config.yaml
n_layer: 13
d_model: 256
n_head: 2
n_kv_head: 2
head_dim: 128
d_mlp: 512
vocab_size: 6056
activation: "gelu"
norm: "layernorm"
norm_place: "pre"
norm_eps: 1e-05
positions: "alibi"
qk_norm: false
attn_scale: 0.0884
bias: "all"
tie_embeddings: false
parallel_block: false
extras: ["capped logits"]
init: "normal"
init_std_qkv: 0.0255
init_std_o: 0.00499
init_std_up: 0.0255
init_std_down: 0.00353
optimizer: "adamw"
lr: 0.00149
beta1: 0.9
beta2: 0.99
weight_decay: 0.22
lr_head: 0.00564
grad_clip: 0.5
warmup_steps: 312
schedule: "wsd"
decay_fraction: 0.794
decay_shape: "linear"
final_lr_fraction: 0.0
batch_tokens: [32768, 65536, 98304]
seq_len: 1024
doc_mask: false
train_tokens: 304000000
steps: 5210
dataset: "wikipedia_en"
MLP neurons of a small language model. Each row is named by its layer, matrix (up: input weights; down: output weights) and neuron, and shows model dimensions 176-239. Each number is 200 + 20 x the weight over its row's rms, rounded and kept within 0 to 999.
A block is one neuron, or neurons of one layer that tend to fire together. Before each block is what it responds to, as a language model described it from the Wikipedia text at the highest values.

Sentence subject pronouns
L2.up8,249,199,182,188,203,184,167,215,215,235,204,201,193,209,237,207,179,175,188,200,210,217,217,186,196,191,201,228,221,194,195,181,213,212,180,196,195,239,187,171,166,170,209,186,198,222,179,222,184,203,142,209,184,175,200,169,187,194,243,203,153,207,209,217
L2.down8,232,208,208,171,208,178,182,176,168,184,217,242,205,218,226,189,186,220,162,211,204,211,218,174,185,184,187,204,159,190,202,157,196,197,231,207,189,209,212,196,180,188,181,183,238,185,192,198,194,190,220,178,199,218,196,222,182,212,196,174,174,183,207,221
L2.up170,186,167,217,160,217,189,180,175,201,224,236,205,171,178,204,202,174,166,169,204,212,214,234,192,193,180,206,187,213,214,201,203,204,219,201,182,180,230,213,183,203,201,207,193,208,248,197,182,181,219,164,200,212,182,203,219,210,211,215,210,175,194,207,216
L2.down170,203,167,183,206,197,196,193,181,189,189,188,238,199,206,197,219,193,221,201,172,206,184,212,202,194,185,192,200,199,188,209,161,202,162,181,215,218,201,207,205,162,172,197,177,201,191,208,184,236,209,209,198,197,237,203,184,186,193,201,212,172,223,219,238
L2.up379,198,205,214,200,223,188,206,226,218,253,229,193,205,163,251,199,187,200,197,201,220,187,236,206,191,241,206,178,221,188,202,183,218,176,229,182,216,205,203,200,200,164,187,211,203,219,185,172,204,198,143,184,173,173,217,202,202,172,209,229,195,210,218,205
L2.down379,195,211,235,242,189,235,195,224,154,196,224,196,170,215,201,221,233,235,178,213,209,189,179,201,205,146,205,219,189,218,202,197,187,197,187,211,203,183,194,204,221,198,227,220,197,211,184,214,166,198,241,235,208,174,200,191,190,224,212,201,212,181,215,178
L2.up493,161,201,208,219,218,191,192,206,194,210,198,187,231,241,235,220,211,179,191,194,213,208,215,199,182,219,209,227,194,213,203,198,201,230,175,231,196,247,191,182,195,204,219,202,202,188,185,200,236,202,189,209,154,197,213,173,190,209,223,202,190,213,192,217
L2.down493,196,231,212,196,228,185,204,238,197,202,198,175,169,209,202,161,216,183,204,195,222,207,198,243,194,169,176,203,227,184,185,217,230,204,216,212,217,192,211,200,218,190,190,194,251,202,228,218,214,176,184,189,199,197,214,201,228,199,185,200,156,199,215,218

Preposition "at" (also "of", "on")
L4.up94,176,210,225,202,196,165,172,219,215,198,183,188,212,165,202,169,206,185,210,210,176,219,213,206,183,198,193,205,174,177,184,177,199,194,212,221,215,186,233,190,232,205,201,189,194,194,195,191,202,239,156,225,187,181,205,179,236,185,250,210,226,177,206,212
L4.down94,185,225,205,186,194,244,228,253,199,211,233,209,202,258,197,199,188,188,180,212,219,192,209,184,182,221,205,204,191,201,205,214,174,208,187,174,182,197,175,155,146,220,222,202,203,217,190,188,169,185,193,224,246,197,230,204,195,179,220,166,227,152,205,212
L4.up162,196,213,183,212,212,184,170,213,188,189,190,196,228,203,239,191,204,173,182,209,201,195,213,190,198,201,186,182,219,229,206,187,221,242,198,205,205,244,244,177,234,184,230,185,204,211,170,197,216,230,197,236,164,201,205,197,179,203,209,220,191,228,202,207
L4.down162,191,193,188,212,201,197,195,200,208,211,229,234,207,222,229,216,161,169,221,190,203,190,205,188,225,210,226,190,226,203,196,197,189,172,175,191,177,203,200,213,172,176,191,165,207,179,193,157,180,201,174,209,225,191,169,191,230,183,235,211,197,192,207,214
L4.up379,204,243,204,207,201,184,214,223,189,217,207,178,226,137,232,190,227,190,192,225,201,204,193,207,187,168,186,146,176,198,210,227,215,202,206,205,221,233,197,197,211,149,188,224,203,190,222,202,194,198,177,202,185,210,216,167,233,196,195,195,178,175,203,205
L4.down379,177,167,211,203,218,194,173,196,184,201,162,261,162,217,177,198,177,206,197,162,185,211,206,172,244,224,223,196,206,215,215,184,176,239,163,224,162,216,214,237,214,218,202,178,193,187,199,207,193,210,188,214,224,187,175,198,177,198,192,239,205,222,222,181
L4.up451,217,201,235,205,201,167,185,202,188,176,190,211,201,188,195,208,215,196,186,179,186,194,210,184,185,198,190,196,236,201,184,175,186,200,180,214,202,186,205,155,184,183,204,196,223,216,174,206,217,222,183,177,182,169,210,194,203,205,222,223,156,184,218,223
L4.down451,184,235,161,166,169,204,256,219,155,181,199,206,209,198,186,189,229,196,179,235,196,207,186,174,212,223,245,218,193,178,191,187,204,207,175,170,144,223,184,207,230,196,203,208,216,199,177,188,174,186,193,194,238,217,189,199,176,189,186,221,213,166,223,196

Negation "not" after auxiliaries
L2.up10,186,178,193,226,236,187,208,173,219,196,202,194,176,188,194,217,177,182,164,207,169,242,202,210,172,214,224,196,198,220,178,206,216,202,222,182,204,194,196,193,171,220,196,210,171,194,190,182,196,216,206,191,184,184,208,190,190,201,208,193,174,158,217,216
L2.down10,183,183,194,251,193,164,202,152,247,186,187,195,210,195,190,233,210,214,180,209,214,198,196,192,156,246,219,201,225,211,202,228,186,234,192,188,195,213,187,192,197,197,207,203,214,185,231,191,225,199,219,214,235,191,240,173,233,212,235,236,158,180,195,234
L2.up210,228,225,218,217,248,208,179,241,216,204,156,196,234,169,220,207,200,187,218,244,174,200,196,199,183,182,226,179,194,209,244,215,208,195,213,211,216,198,216,169,220,200,220,196,205,194,186,208,213,206,198,185,180,204,204,197,176,181,216,214,186,190,205,216
L2.down210,181,200,196,166,205,209,198,219,211,186,200,194,245,160,200,195,200,204,242,193,183,206,230,203,165,235,162,172,207,205,215,198,241,198,210,211,244,214,192,186,181,178,214,199,198,198,193,198,200,169,197,183,187,188,228,206,201,198,193,203,222,219,190,211
L2.up240,188,189,206,213,178,186,194,154,213,209,215,223,209,189,228,168,209,197,164,176,214,214,177,182,172,224,180,158,215,208,201,215,210,200,199,222,225,189,200,198,193,204,166,236,199,225,186,194,175,219,188,208,207,222,236,234,190,197,211,207,210,201,195,237
L2.down240,175,208,199,185,215,197,217,157,217,206,199,216,231,196,150,217,206,204,184,211,229,240,223,198,167,208,213,195,195,186,207,219,195,210,182,222,209,200,196,194,184,209,216,165,207,195,190,184,217,209,206,196,203,197,207,220,189,231,197,213,181,196,150,246
L2.up458,222,195,227,218,207,199,156,184,216,197,136,208,181,203,183,186,188,199,162,198,186,180,219,175,184,203,206,189,195,194,242,199,204,232,167,215,230,201,194,219,221,212,216,202,209,232,226,186,213,225,188,200,205,156,213,199,206,217,242,242,176,191,214,211
L2.down458,216,233,184,236,206,237,168,153,222,193,197,198,174,199,201,184,223,198,172,205,173,197,162,181,223,206,203,194,199,153,206,206,189,184,174,206,210,196,186,220,192,207,194,216,260,237,209,211,180,213,168,220,174,185,199,201,198,201,244,191,189,227,181,211

Word-start G fragments
L4.up39,229,210,221,228,185,183,185,185,175,174,210,196,208,197,202,217,240,214,219,180,185,198,208,202,182,233,156,189,195,239,177,144,246,178,202,200,202,190,211,200,166,176,168,236,192,203,200,204,228,195,201,186,184,243,225,210,231,223,206,194,203,167,197,213
L4.down39,160,189,175,166,228,203,216,203,192,216,214,215,189,212,173,164,178,167,212,219,217,186,219,186,241,164,212,191,200,167,228,230,201,239,199,200,183,205,204,193,220,208,212,169,180,175,219,175,188,194,184,216,212,159,182,193,159,170,181,180,213,235,193,189
L4.up179,227,249,176,169,192,183,166,179,215,189,210,187,232,248,230,235,228,210,166,218,195,201,181,162,192,201,187,210,204,177,220,191,202,178,180,206,150,207,186,183,191,201,203,215,222,220,200,179,203,178,214,219,212,191,213,182,187,212,225,193,184,168,207,171
L4.down179,216,176,216,195,208,223,225,212,206,198,216,195,142,211,192,200,168,206,226,197,207,194,184,232,239,232,223,196,164,189,218,181,184,215,195,170,237,205,200,179,211,179,172,211,221,209,199,185,200,164,152,170,196,192,195,189,176,203,185,228,191,219,206,178
L4.up340,197,205,198,187,184,189,209,148,194,193,197,207,244,222,225,190,256,192,218,213,188,184,213,141,186,225,185,198,248,195,196,177,183,232,168,203,161,197,196,199,179,186,230,196,189,213,177,190,223,170,186,230,233,213,195,174,162,185,213,194,172,180,194,163
L4.down340,174,189,188,211,172,223,206,192,228,192,214,213,165,222,205,220,210,203,189,218,187,218,210,227,186,206,220,161,178,155,201,204,186,207,175,154,191,205,204,208,223,193,208,146,215,238,196,217,190,161,181,196,168,180,270,187,180,198,202,209,190,205,191,147
L4.up444,164,202,231,181,212,213,231,162,196,184,214,211,239,190,209,157,218,205,188,224,177,217,203,203,192,202,198,207,200,201,208,154,229,192,211,202,196,177,233,206,224,194,166,213,200,194,211,195,193,202,160,201,183,195,216,180,237,217,228,212,217,172,203,213
L4.down444,195,175,219,155,169,172,211,177,196,203,222,221,186,199,208,230,232,227,229,216,172,195,238,195,218,211,209,217,214,208,158,211,194,193,153,188,221,169,210,171,179,179,192,194,160,202,191,200,197,208,211,204,218,193,196,226,217,190,208,203,178,207,229,211

Word-start fragments needing completion
L7.up298,221,208,220,205,214,203,197,194,223,191,215,191,180,199,215,216,208,147,200,252,187,177,232,168,201,209,162,154,199,177,191,184,223,237,238,209,184,239,177,206,203,178,178,188,196,196,240,205,197,234,153,195,197,205,207,190,196,185,230,184,208,211,197,226
L7.down298,175,193,185,207,205,181,194,186,169,210,205,212,232,171,170,211,195,230,257,199,232,206,210,197,205,192,226,172,201,188,199,205,189,179,237,194,213,214,222,212,185,190,216,218,203,220,179,183,210,183,197,217,186,192,235,219,208,171,212,195,181,180,232,206

Verb-phrase auxiliaries after subjects
L4.up8,258,212,218,221,196,202,174,199,220,192,178,213,221,200,200,201,185,198,172,195,197,223,218,209,181,202,209,190,183,204,201,206,226,191,192,216,202,187,209,231,228,169,206,223,199,198,228,201,201,202,197,180,202,198,224,188,246,212,195,221,199,161,202,217
L4.down8,207,184,178,210,212,231,199,244,212,229,200,166,231,153,216,192,197,197,195,196,201,218,195,217,232,196,191,203,176,180,196,213,195,197,222,186,172,201,189,193,199,204,154,222,177,218,169,196,192,242,206,172,188,165,190,214,167,196,177,180,186,195,192,208
L4.up16,217,210,200,213,208,215,212,227,208,209,211,189,213,190,189,196,226,194,218,233,184,223,183,202,176,216,206,158,212,208,213,216,206,189,180,190,205,216,191,221,245,189,179,254,209,223,216,189,211,193,207,220,173,190,236,173,188,208,205,200,189,199,211,227
L4.down16,226,232,208,209,188,204,168,204,209,224,216,212,170,220,199,211,220,171,205,221,225,201,219,161,211,196,210,199,232,174,164,211,191,208,213,169,185,197,193,203,176,189,186,182,184,212,179,211,196,260,172,205,211,200,211,170,190,173,225,192,206,210,216,215
L4.up273,206,176,200,190,213,207,216,202,225,249,212,207,223,215,176,217,188,189,231,188,208,213,215,197,194,200,219,200,171,235,201,186,211,201,221,178,221,216,214,196,221,229,186,231,204,200,225,192,208,199,187,190,189,200,214,207,203,218,181,185,198,161,177,213
L4.down273,212,203,212,197,179,223,199,211,177,205,220,167,211,194,208,197,219,171,209,228,197,199,182,188,218,213,179,214,216,197,186,185,211,191,214,175,224,202,168,190,146,147,211,204,164,215,210,190,234,246,171,195,199,191,211,203,217,172,221,193,194,199,226,267
L4.up420,222,185,219,217,237,181,188,233,226,201,166,201,210,211,201,174,203,173,211,186,191,217,225,186,195,208,204,186,172,195,181,173,213,214,219,224,221,220,184,219,240,191,173,193,221,183,229,187,204,224,169,230,184,178,198,164,236,207,212,173,187,179,181,211
L4.down420,230,182,220,211,221,220,175,229,207,205,200,234,209,208,221,166,230,180,233,198,191,196,197,199,223,212,200,212,208,203,195,220,157,193,213,189,203,205,189,189,201,184,172,177,216,226,197,225,172,219,208,214,207,214,211,202,188,217,219,201,170,172,204,213

Word-initial subword fragments
L7.up175,219,210,220,206,209,192,210,185,188,184,175,208,197,167,224,234,184,183,209,171,159,193,200,206,187,190,162,225,185,211,193,190,197,194,176,166,226,187,202,156,195,183,166,214,193,199,193,213,223,202,180,205,182,183,215,210,189,173,230,179,242,170,209,218
L7.down175,181,208,195,197,204,199,212,199,165,178,220,221,202,160,230,197,222,218,200,214,200,208,196,233,189,177,190,197,214,184,224,234,220,168,189,178,222,200,192,184,205,242,220,194,239,172,166,196,198,216,206,221,209,193,218,252,216,206,227,227,237,201,185,209

Word-initial D/d fragment
L2.up57,188,203,205,209,229,189,164,208,187,197,164,213,189,176,206,206,206,201,210,189,195,188,202,204,181,230,186,180,237,221,162,181,225,188,189,191,207,199,213,191,186,201,202,225,199,220,214,173,195,203,172,188,189,202,223,181,201,170,198,222,193,197,192,217
L2.down57,181,171,219,197,156,163,214,193,176,206,207,200,179,203,170,200,214,216,235,187,178,196,188,224,208,192,220,201,169,186,207,180,164,192,155,159,206,167,238,189,212,197,216,209,170,202,213,196,190,188,187,230,194,199,193,213,189,201,202,191,215,198,214,218
L2.up274,217,210,219,224,208,197,211,194,202,201,156,212,200,172,215,195,224,198,204,174,213,196,246,188,194,195,233,201,217,208,229,179,223,203,200,216,172,210,212,203,227,190,207,192,171,184,194,200,226,204,181,236,194,222,203,178,198,204,209,205,209,216,211,205
L2.down274,194,205,212,202,202,201,242,186,199,199,193,231,225,198,233,184,208,230,209,209,216,211,238,191,215,178,216,205,188,188,192,199,205,183,156,185,233,182,209,234,206,222,166,188,220,197,172,205,191,219,213,182,212,190,186,191,207,185,212,198,231,236,230,185
L2.up440,207,202,205,186,231,205,202,202,199,185,202,209,230,181,241,199,209,219,215,243,165,188,224,205,184,209,204,190,200,201,204,180,225,168,201,201,202,220,221,223,176,180,176,210,211,203,199,178,238,194,162,202,189,217,213,177,196,197,234,195,170,172,194,201
L2.down440,196,202,189,196,186,170,233,175,237,205,194,234,201,191,176,173,199,238,191,195,196,201,206,164,207,191,206,199,188,177,174,190,231,176,196,203,211,192,180,207,237,189,232,137,204,217,187,219,165,201,220,236,205,197,184,187,201,182,193,186,177,233,221,209
L2.up467,220,201,208,232,190,187,205,209,245,201,203,207,225,183,196,221,221,207,203,187,213,220,191,186,182,204,185,194,202,188,239,206,221,214,187,206,206,214,206,213,240,190,189,211,207,179,195,198,232,205,195,254,191,215,222,152,225,157,230,222,198,203,193,206
L2.down467,178,168,172,144,195,205,208,182,238,213,196,224,157,236,183,224,204,199,186,219,195,186,198,211,201,175,211,199,215,185,207,179,218,181,185,184,175,195,206,174,175,158,206,191,196,211,208,191,196,210,230,180,202,193,195,224,163,221,227,175,182,170,218,223

Mid-clause function words
L4.up103,208,207,192,171,188,182,225,181,202,216,188,219,237,181,211,185,204,207,209,185,206,211,202,186,171,215,198,137,218,159,168,159,200,203,188,214,212,215,225,194,178,187,220,202,210,208,203,144,197,195,194,193,204,209,223,191,243,221,244,217,218,158,207,220
L4.down103,231,221,208,194,204,152,181,228,200,168,215,230,183,205,187,211,205,225,158,189,177,207,205,172,187,192,194,201,201,227,200,207,188,218,215,194,173,214,232,212,181,181,205,187,248,224,207,201,214,205,198,209,231,190,202,138,210,208,202,185,182,244,220,174
L4.up135,192,238,212,204,213,156,193,234,201,181,224,203,265,199,220,211,170,172,222,202,177,217,197,209,191,201,188,168,178,189,206,211,184,218,212,191,204,208,198,181,181,211,198,211,202,174,184,206,185,203,212,211,206,161,216,180,247,215,237,201,156,182,187,216
L4.down135,202,143,205,220,218,187,194,196,201,227,185,252,168,195,204,202,205,208,202,193,214,187,206,200,162,173,194,204,199,201,191,209,219,183,213,206,191,195,198,196,178,209,206,199,196,212,195,235,184,214,206,193,195,229,228,185,215,195,197,199,214,206,204,256
L4.up309,179,226,226,226,214,200,176,203,242,195,134,182,228,168,218,195,189,172,203,218,207,210,214,210,195,214,227,180,200,192,228,181,209,220,208,164,226,207,220,207,236,192,213,182,202,207,224,174,196,211,164,198,181,173,203,205,223,210,188,215,243,220,189,214
L4.down309,212,220,226,224,193,213,191,190,205,212,201,208,206,209,229,199,202,204,212,192,145,199,212,178,182,216,179,174,181,199,220,156,182,218,204,192,208,200,206,217,176,181,186,220,231,209,214,217,157,193,215,215,212,177,209,185,202,200,206,209,184,216,218,203
L4.up323,209,236,187,208,215,160,202,181,231,210,187,205,229,157,214,193,144,197,211,215,181,200,197,204,188,218,198,184,203,211,203,190,241,207,193,188,240,199,204,210,227,193,226,204,205,216,184,191,186,203,165,193,214,186,217,188,224,237,190,208,206,178,182,225
L4.down323,189,227,229,193,187,184,205,186,187,225,180,181,212,204,234,167,169,183,190,227,193,193,189,187,210,196,180,170,200,224,207,168,241,169,221,222,256,219,225,219,190,195,199,191,187,195,207,183,180,211,190,178,181,217,196,205,201,215,195,201,193,195,183,215

Have/has/had after subjects
L7.up488,245,196,169,156,210,163,216,224,243,237,230,187,185,175,195,185,195,177,181,238,199,148,147,203,192,213,206,172,224,196,232,240,199,215,229,207,199,218,163,221,222,193,199,205,192,193,238,201,188,206,140,235,197,219,211,184,174,197,214,191,238,212,178,221
L7.down488,196,170,183,192,191,210,217,205,195,209,183,180,183,286,181,183,206,227,214,219,201,214,212,191,258,205,198,223,215,206,191,185,195,173,182,174,188,170,232,171,182,200,211,231,219,206,167,200,208,212,192,216,224,190,177,209,232,208,219,200,197,187,205,142

Pronoun or modal subject starts
L7.up144,213,221,221,218,232,183,224,186,233,181,190,202,217,206,230,207,211,191,235,212,174,224,223,201,184,214,165,157,209,173,226,176,205,211,177,185,203,237,195,192,195,196,182,204,166,199,203,176,196,206,205,186,149,198,207,206,220,199,235,237,170,200,214,216
L7.down144,203,145,205,227,183,168,201,192,196,236,223,216,195,170,175,200,196,193,173,204,190,194,193,206,202,199,185,194,195,230,239,173,199,194,197,192,224,205,193,209,219,232,207,179,218,208,209,187,200,196,186,170,186,204,194,220,187,222,203,193,194,218,214,207

Has/have/had after subject
L4.up310,210,181,186,190,214,186,220,211,242,174,197,189,225,197,223,199,212,193,188,231,198,212,181,202,183,213,199,216,168,205,169,180,193,204,207,200,191,239,189,202,210,209,202,187,218,199,235,186,180,193,149,249,204,213,200,190,213,214,238,171,192,196,228,202
L4.down310,176,175,214,222,221,193,203,193,202,192,190,173,183,210,225,204,241,187,199,232,229,191,198,207,194,193,231,213,225,181,210,197,202,139,212,205,188,200,174,178,217,198,184,224,231,203,179,192,191,211,175,217,200,196,198,207,200,193,228,198,200,193,183,224
L4.up321,219,175,206,204,207,179,218,197,239,224,190,225,217,196,199,203,209,199,190,197,178,182,205,203,172,218,197,174,238,188,196,184,216,195,196,166,230,206,202,209,205,197,186,204,198,222,209,197,184,202,199,197,204,207,221,212,199,187,193,194,175,213,201,217
L4.down321,188,199,182,182,179,208,174,212,182,187,187,208,214,214,208,161,206,204,185,219,259,189,171,172,226,192,179,191,224,153,172,225,196,145,219,166,224,203,195,210,241,217,226,200,199,198,184,212,206,226,197,207,187,198,194,215,153,200,221,189,197,238,210,226
L4.up397,183,190,148,187,208,204,236,214,245,249,183,213,218,187,218,182,173,186,199,190,192,242,203,182,191,205,234,177,172,203,167,191,221,191,212,208,209,253,201,207,193,218,196,198,209,201,171,194,226,207,173,195,156,229,207,219,178,192,226,192,202,225,203,211
L4.down397,228,207,190,169,228,230,204,212,210,223,192,240,181,203,216,173,223,198,203,170,187,197,218,209,222,197,188,207,168,193,183,217,221,151,199,215,244,202,198,181,240,197,193,244,213,212,189,196,187,157,176,187,204,166,197,213,181,204,242,200,189,234,210,190
L4.up482,191,217,202,193,202,196,223,199,231,221,213,213,248,176,205,183,190,167,211,204,195,191,213,189,192,204,239,209,182,184,182,202,209,197,181,183,200,243,170,177,218,189,222,215,207,216,197,192,215,212,166,209,209,185,211,217,199,206,243,173,189,218,200,224
L4.down482,193,208,221,178,200,197,201,195,238,222,167,214,185,183,221,186,197,188,212,184,187,197,235,205,201,212,204,217,210,200,179,210,190,197,218,187,164,233,210,192,208,151,241,211,199,175,229,250,180,212,241,216,231,199,196,177,195,178,168,183,159,212,227,252

Prepositions after clauses
L2.up147,194,213,179,190,210,165,196,220,200,198,226,209,221,207,224,190,211,180,241,230,201,246,181,186,193,192,197,230,221,221,206,210,202,256,219,194,158,208,182,230,199,187,194,202,206,215,214,167,207,211,196,221,169,182,215,207,188,173,212,198,191,171,190,217
L2.down147,186,201,214,205,195,215,240,195,201,212,210,195,195,178,210,204,203,173,225,189,204,213,214,223,230,246,180,210,214,197,184,162,211,162,190,172,213,184,196,202,180,210,179,226,203,197,222,195,172,220,209,230,183,174,220,218,210,226,205,223,165,192,204,252
L2.up340,198,209,166,194,185,174,171,206,213,177,213,201,232,201,213,223,180,185,172,179,195,214,194,183,181,228,224,198,211,215,188,171,228,215,210,205,191,226,188,168,196,161,232,196,211,217,191,187,211,212,201,227,200,162,218,159,219,195,232,206,181,214,187,220
L2.down340,222,247,217,183,229,204,252,198,233,175,207,144,200,214,211,203,212,182,217,207,201,231,180,182,172,222,218,193,172,209,154,194,196,192,189,193,184,185,215,218,189,222,182,203,215,211,189,173,225,208,184,180,228,174,200,192,204,215,181,201,205,182,211,246
L2.up380,168,192,203,164,203,165,221,182,198,224,169,185,242,222,192,184,158,196,219,200,192,217,216,200,195,199,219,221,188,205,160,198,205,191,214,222,189,239,229,186,203,190,187,215,200,203,198,161,216,206,203,203,204,212,207,214,205,181,205,205,201,144,213,208
L2.down380,233,236,200,232,200,230,190,234,230,197,218,175,177,161,176,201,218,193,187,213,201,180,175,223,205,217,168,166,213,196,243,225,165,214,198,191,226,160,178,211,225,194,197,206,211,242,225,219,202,168,206,180,212,201,192,199,232,163,216,162,193,228,195,207
L2.up392,171,218,190,169,219,221,215,198,196,178,223,203,234,212,224,158,202,194,207,244,163,208,202,188,197,189,184,176,198,199,225,205,207,194,187,188,194,219,219,165,216,173,193,207,225,236,182,198,214,205,185,197,185,219,209,217,210,203,231,176,214,124,194,218
L2.down392,224,220,202,240,203,191,217,207,200,179,209,185,154,183,177,213,201,170,202,178,219,209,179,209,190,173,223,203,164,166,206,204,170,208,225,209,207,178,216,194,188,193,225,183,175,191,177,192,174,186,205,216,191,195,192,203,210,171,209,209,214,223,208,208

Phrase-opening tokens
L7.up270,216,216,213,194,163,201,190,205,209,213,188,191,213,191,202,156,206,193,205,234,203,211,201,193,202,183,216,213,218,196,162,207,205,189,167,178,192,221,219,174,219,185,206,204,221,241,213,192,202,204,200,213,179,211,198,212,208,199,241,160,212,159,220,205
L7.down270,190,218,202,213,230,150,219,227,189,191,214,200,204,219,181,230,237,184,171,195,184,183,223,177,262,196,200,216,170,216,227,212,198,177,194,175,189,198,187,199,180,177,211,197,244,190,206,190,199,216,219,196,171,180,119,222,210,188,214,199,188,209,199,106